Weights of a small GPT-style language model, trained from scratch on English Wikipedia.
Size: width 320, vocabulary 2602.
Architecture: RMSNorm before each block, rotary positions, untied embeddings, normalized queries and keys.
MLP neurons of a small language model. Each row is named by its layer, matrix (gate and up: input weights; down: output weights) and neuron, and shows model dimensions 32-159. Each number is 128 + 24 x the weight over its row's rms, rounded and kept within 0 to 255. Numbers have three digits each. A neuron's up and down rows have the sign that makes its largest values positive.
After each neuron's rows, "fires before" lists the tokens most often just after its 100 highest values on Wikipedia text that the model never trained on.

L7.gate115:155104120123115099112154123083102135165126192149120189133150130117157137099132087118082118126125108134112131154139098118160131122154137167133135128102180147128092120166115135162114133124113132160097105136115099138122097130117116136161136111127139121133108137137090093125111190115050156132092138140101128104142109166142135094114120140124135139075080109103145131134153139128106166157132
L7.up115:138127154152148103135137127117069125161107141104136127131117113095129058087112106127136143118151130164129095141119110121124135124145091119129135169153154172128114080117106138152130133139112114148110132121097129100101138131131103100195100142128144139147087124146155119125139136129139122141126141088155150053160151110129123083124132144161133107112107132101171117103125131106180145143173
L7.down115:108110121131177134132124121099091103129177145109153093147054068103151131093143123127136101133124166136159102160114165149156150131152131146088143126146141136141094092150126147125100133153094089163176121114135081187116115156150133144115150154180142116123093139148141152129169159089147127110120098066153125118120131106147153086103144118123134174105144164143164144108119136122124139155141
fires before: " |", " |\n", ":", "ics", ";", " ("

L11.gate575:090165135113098180121138075116121104132161098148117185138120126140131156120122107156063126113131138110129126083139119141143119094134150120114121097098127134140126124134132152167130162075124150131122097157113101137112083129108119147134108172099153129121107109113145150161114145113122123133153133122115126122161153168115169174099117157122130191135128153134124138145146154151159091122094
L11.up575:161121130114165117161134143147144151129183148146140134138130156088102128165098137176094117151098124093123153139098136131126143108138116164106125119135136108114098087114157183132111109105107094103122115140145065091154115099134124148159122148131150143146123141165122113106142120126153116132125133124186092130112169125191117149125090166113149143124095095094177156146161113092120128141135
L11.down575:098126158120117133134105115131129139156127150084143127187070109121140138110118150139077100091105119132133104094151150176142179111136165130148154122092109110143099126135093103127145142144145127169150113142096125116116080118106133125083131118114129157129172126106146135093138126114157093139096143114109133137129067162118144097139146137091125154117158193167101105150092165146171144125137
fires before: " that", " the", " it", " him", " \""

L13.gate245:138122134097139138125112109147144137130142139126158091132127134127104107119166110124101108078110107132122145075129104141160149155112198141148132153081094088115136107116123097126125105105134106125122095149112165108114146134103147172144150134131158138142077144125108134133098112077162095171146127121148156114153122168138113115135122147133122116154142128132086111103134106112157174183103
L13.up245:145111094123117213106130111116119154140139132124148133152122134085154111124110142120095134103126112112116152087124138141128116101092127142141114141134141143131124079164126140129117104138135128154152120147118124103145116107171135143111116092102150133124101168099104115141091097118131110122149106094153107167127154179128094161154115156107155146141097098124084120113135141108133144093121
L13.down245:147130173116125079100105110151157120158118085132127167127102118073129107101105172101123113101118163091083145091138143130115128149098099104115140122105130146156137130093084107158140157142098112132108108125124113089174112119119105145122158094110127109127119137136102085121159157121147108123126101163123137164116130119161133132144142140109119137134146092123118125134135125095079152155134
fires before: " that", " to", " the"

L3.gate120:108141137135120141139114139131122139099142140118122129130107134118124111149131104106117089111096152160075133153107133149111125113115097134123109099087108095122151142158098175123141109077107187150114145139118130126131121121129094115133074138156146147145148135152142152154159122103104122136131115198101141138157120145115112125137131145136114157132124130184111103113120100104132135128189
L3.up120:099151108144145104143116151106139134102099157138145144123121131157108138158153116154078088127098134143089116109139123116122109108131104147099136131136100133149128141163152149165155087098140145142119147157133159159140122137132122142113113114107130165123148115139178149124129125110134123132136143170136123092107137147176118105120122145131104161118135148149096134086133138116150093123136
L3.down120:140154119139118123131130097115161159127154110160154111129000136153123132101122159155140166122126110100109140143150138131120099125121134110136116148105152134148134145132103113131120125126120125119121159160122089115121094153169116110156115101143145132133161113106118148097103121120092182126075135133113137135117140144142120181145152155121113110131124117116136138125133116107119146132115
fires before: " ", "ed", "ific"

L9.gate466:139155116095137134116117132104121163115117172103144115140131161132106133145122098116143145128168088126150107132158127144104178163104115181133085138104101131142125078128108118134106160109146135157121113136126129088182141109149112110130107112115095122118140118144132145120107127122125110122139124100137156117087087133146153123124085185130141137102104113108123110179087153096128142158138
L9.up466:166105151115107116105193142149144117101140171124111127170138152160135124129112117152140128094136126074137117139111148163100116147102109135179070137131176131196117121136135093139119147150143148106165140129136138058157146120113143136107094099090078117112144141160096140134129133141145129118125113114140159137102137095080148149108104155125114136154109120081092116126115145147142160130144
L9.down466:131113126124114141116122130129100118111092131095119140124000115122143133124122164140140129145142141118122114142109128133137146151151144132150129126118102149119103080146161134160143151153120116137116147138134122119144149160110114129069116111079090122126149155116109147141128152144117131125107134135150142125136109112153119127125130128130132134131103119116161107145106113106120130118103
fires before: "===", "==", " ", "|", "In"

L7.gate354:092127095133089101085164129089076129088135121102100127118120134121135149089094093203153136160143107153144083105100114107113120152133129150130109139153123164170107136098140112129103121101101167137125131136126100119130110128123113082132165129124112093159144109099119079131117085174157175138148098154131129121145136139105124152099083121159123139144127140080130105116123148119167127155157
L7.up354:143115151142158161143143158096163135131122132129143117167115108166140083120119143146119124124132124125179133133152137124159112139102173151147126121118147118152168169112159131148102119118167109085115138106130166127122128155146102127118117140122131078147079093130138143143105109128097133167110132128129135148134125153138122098080144146107100155161125096126166144123114074185144132123125
L7.down354:126121117132151109100135123161133123107149145121139154164096108115135068086097143127150125129141129074130101093109107094126128135144149141150083107186121122174144106135138148109125138103094127134130145115099150131147136144136130109105092140168131142087114121137138156125101131162162160139099123150125137133121127164147162084183090144100105145157114128150131095114111117142121152162123
fires before: "y", "es", "c", "a", "h", "ry"

L6.gate223:136124119150149116141174133117133129095144151122125128093141168109130154084092188135141170129123148138103095192097153126140105154105162154144177129112113154160125150128110080128126117080127213137166142056133116139139166143127131109121136116141131148143110139124161135105137121092124124079144124132148104125121103106172116123138109142139128158113147147128116144076126098156149130134109
L6.up223:117117149151132118103081153095097124141108109179134102101144141083122106123117140119141138125163116130148137161132158096143136158083110110127105113138146149135154148136101076084115149101157125161130097127133097137150133148092154137103160143162168134120088154110126108112152073123151138128132140110115123135132098158150111157166128133127120181118133150114154104114106072130127177145122
L6.down223:134076133141151134125122106113100123126141128113098104140097145097121095182094176140160183139179083166138117175130180098137127154091132112154134131129133161136158145150117113142106131096159151147150098092082125115135160140128148123111143140153131143128081146117149138121109132111097152112133144116123113121066128149125116099160096109167134190149127118113120089128130134163177166137102
fires before: " ", "or", " be", "a"

L13.gate293:094189099181156116074112112159150143120148146149127148162141130081161132144121091085122158084140122116108119128090137138143107144181158140102129119119139113136138119134085112123147217160161174147116138130122107154125161124137150128116145127089128117145112154107114132152150136101124127138146119124171155104130136116058161133174156147129122121123165126149155129124129164103116128138091
L13.up293:128105112147133090121115096148079132163110103087139107150114134145130124118109146102153125121125085172103145120106154148127119092087128166139165160128166124127105127154105109150146135086129116107151142116117104074082117122131145147083120103137075156142077139128183139143163128164149146144141147099107119144127134122125126103148116141140136136134171115138105120136174169122126161122120
L13.down293:181102068133135130114139110098135137133080130139127120154043148167118108193122134132131120138101121088091114124144137117100128124127130143163132108110132130167146149129107162152137111118152173106113151089143108147103123127130119179106171129122141142117163160107130088158146126100147125098111153139139167115116149116095110140121121115144150135119142123089111133161116102133112139106060
fires before: " ", " a", " the", " one"

L5.gate153:164084107138130104170117145138166144087114112130115134136152147173135146125153169156121133126151160123127127098121143097124122123116137140084114159144092105133119124145111123131107141126111157140150181156125065148073148121132127125076116136124130158125151116157107127131127162126101129097092149165152141126125140077133125132121131127140118151130104100164145142146094138137083124081132
L5.up153:162136130134129064104124142118134139126127076146145116131132118164123104148156154146144133125117144125146131158090146114141173148121091111103115141118073142157119126148083097127068097147105095119128094145154141162152115093162145130138130151162102112126097113144137126135142122165138076120124152170096118138119137133146147091169128133118130145158143144155111101161180082131123077110104
L5.down153:140151133097141127134148118143102106132086100116080141137055130146128140106165126070164133133108152089139116112101114129154134119097131127112094121140098168133123130132110160165159103145079123118134110133125092136096096108164132162128133158135114139115133094137184110114096137145136156126124130113138146129081129099098098102100139114182138126162117132121108147134124147104129160116172
fires before: " ", "ly", "ement"

L5.gate554:149138158133153132126130163157125121084128167151137176107143126091128132140154130116127104130112112134179113142077094176127129129135095134122176117108113069138131121107081128132077128134111105137070117124141131098136118114140152136128135112161181128098127128118100129103150096112128119094134093109120146143155149090125154123141141156146167123153099140091105161154143160113100129085110
L5.up554:138132158141133105170134111128132154151126131124087152119119142129142115159116128124088121143144144107151123112138132166159146100115131161081160129156141152115124129108139110107189099130095109094154165103091106158107103119076130138110143161146117098108106137094122104134130125125133151149119168077136150120120148155131098123117143090101137096130138122156114177138131163143109152175152
L5.down554:120140109125151152125127113110147152143150165147162133136114104115150114113168100139143146129166121090152126140136137156124149080148124149115120112129131123078134094134105158148155108123135126145083097164120160145081131183095131149110120165150128122115131168140116082119110111106146164139112140121108155165120119121107140103150154136174173152135129148126096173164129144115145153136111
fires before: "ior", "ched", "s", "ary", "l", "ch"

L7.gate455:134150125122175135125137124152131141106138117119114157130115129163150121129091118111126111154155096096141099126142122133143073155151096162104123117158127104127160148146144123148145170134099159172097141143094047129110121131140095153152124112118182132106124109137109139090098164101146139124134138110119168136134108126128127109093094127098135149132128138116127136163131139124118097146149
L7.up455:138152134102148110098132151147117131123134108129129156125131136156105150134084117105147150124118095108165129096135122122135081162133093136095122139177124094101165127143133113141116130114103141161120139099098095094108091122101082104161147125153189106082114106146129135118123121169144115109135171092126150149134104121103159128114086135095154140098132126099140100149160103088137116142179
L7.down455:134136120120129142126118144126133131131136130114125138095000108144113135131115122121144128147119118123127119148123146101111120132123108128135101149125134122134126114124130120126130117148146115146127132126119108122127092147134131128107150142144135129131139109133119138120136126154149113112166110129120126140130131148128137123129107123103148134144130126123116122144135125098101123125130
fires before: " a", "|", " an", " "

L7.gate9:156121102149147125144144134102163106086153163117119124145132140156137146135130154108154155105122130135123086131096141106084113128119086126148180161137098167130145113163086082113132113127151164163144174151086128129122172129156167154063118135100124167154115108127131111154118103127072122127153117100151141125125106115119125117130149141119114161164130117123120161136127130137139156129134
L7.up9:118130142129157106144120145101133119174130131100088108153121124097154134141129103123107110122113109131159132136140100138064158104105124133122135158124136115156124067144118126126113148100136194146143126133112137088150132133129141174135114081127127150141086104115072133101133127103129148129142148097111131123096104117130108108098122088129158164149152146169104078144133137112159088131108
L7.down9:179106129158115114111106109136106152117118077156116080127032148133167115125115137115144170109136085136137096125164137105163148110099114114092108165083101154109147119089118145122172140137160116105161105103140103150089118163117110164130115110139137124084149145134129131116141117139115153085172147148114135149150116098179133180118140101107155110136136150116114132133114139131122126134141
fires before: " ", "-"

L6.gate75:132122126106105129114126137143135155130129120135154156124170150109158139163142145127152108111136131135181108120141150176140120146143093167127118155129164096117146146150126123134128093100152111137147117174121077157095109117147102176129138140150141169141153110184113082131151115126086165122148146099152110111169126099138139095131134113134166126157107124119118128136128149186163127143128
L6.up75:149135136125095141137131147166095121117127117165145148102140149107164123128145141128184132106131138164130120149125089132124124122131091137148134149124134161136202087124117131149118100132119140118124128135111106122138113136100101123143112162127132145115162079134116087107088137120135143138133140115135102140166114044154135114131100109137127134115156127119135105123128116128142148123156
L6.down75:126148139113115129131143148122100153124110112135120158141000135118136114134115148138138139090141153100116099132094123150168112114128136128129076117144102129114128106137106147154116139142119151112138175152155115166153109122141123144113134168150149142180144071108096094099106136130117111155114138132135109114116124088168099124137101142135130126156160099149084136138079126113118126139134
fires before: " ", " the", "-", " January"

L7.gate82:133137091080128138088160128151183098129139141121171158149136145143100119103116103088161152152139099147148121099118097135126074154163093123118107102132116085127158110125130140098132156098073163136143148095092107117115115123120074131131081156135145112124125086128165150146114131157178126119146151121108160139158119121104165153117116115144163163153156102116141124093143142130110095148167
L7.up82:204140116123118131110135153114151095153124143132133135134143191132147111150146125115130134132145089121132107090153118121125098132138103088102149081122124100144165123139132120111146160127079154122122093172106128149090147112130094159143085122115154136101151152183137156157112125164113135109148132121114162131183087116143124142100097088131138123159114104155158116099116131137119119171138
L7.down82:125117142122116167119126124124129147109132118138137148147000141146143156141130105138161131132125130139140129122120126116117106134128127107126127136110124109120127120132135117136116158146135093135078127118123114112127137141128100142141124148128138151139137099118136124138117122101157126129129127131134153126122131123129163144152092177108117121108140118129141122131125143130135115148137
fires before: " ", "201", "202", "200", "199"

L10.gate574:124116101109129122113137135143149149112162109153121141153115134148113128136121109124143158157148113125147094115101130139122093145144151180179093154133145089159149128111178098148112165137160108140090160159112051134074147088114093135140139125129144123139125121165108128153134127106156121093119077170125131141115116113097164132090115136130140161181128127129143138126147132176139127145168
L10.up574:137092104086146136096109148136140168105140112155128120151123136165118149129088114102172160162157094117141121074119129111091094160130108156152073125150137093151144088129138111109111152154160136137113144141119098127111137134118099101136085137126164132099162120179105134088104119127161122107131114126162114139117096109113148122107079162121155121172146137123141114115166167093142138121147
L10.down574:131142130131135132110110149128121139126134140144127119098000125134126135125122119109153138130137115120154136106125128126142112143136118126138127125164127118140127128121132122125123140136118119120119124130131128134154126133122111117138132131131132122145123118142130119121126125146132114121129116109134134122125095132134142131143120122111137113141127123128133131123138123113137134118136
fires before: " ", ":", "197"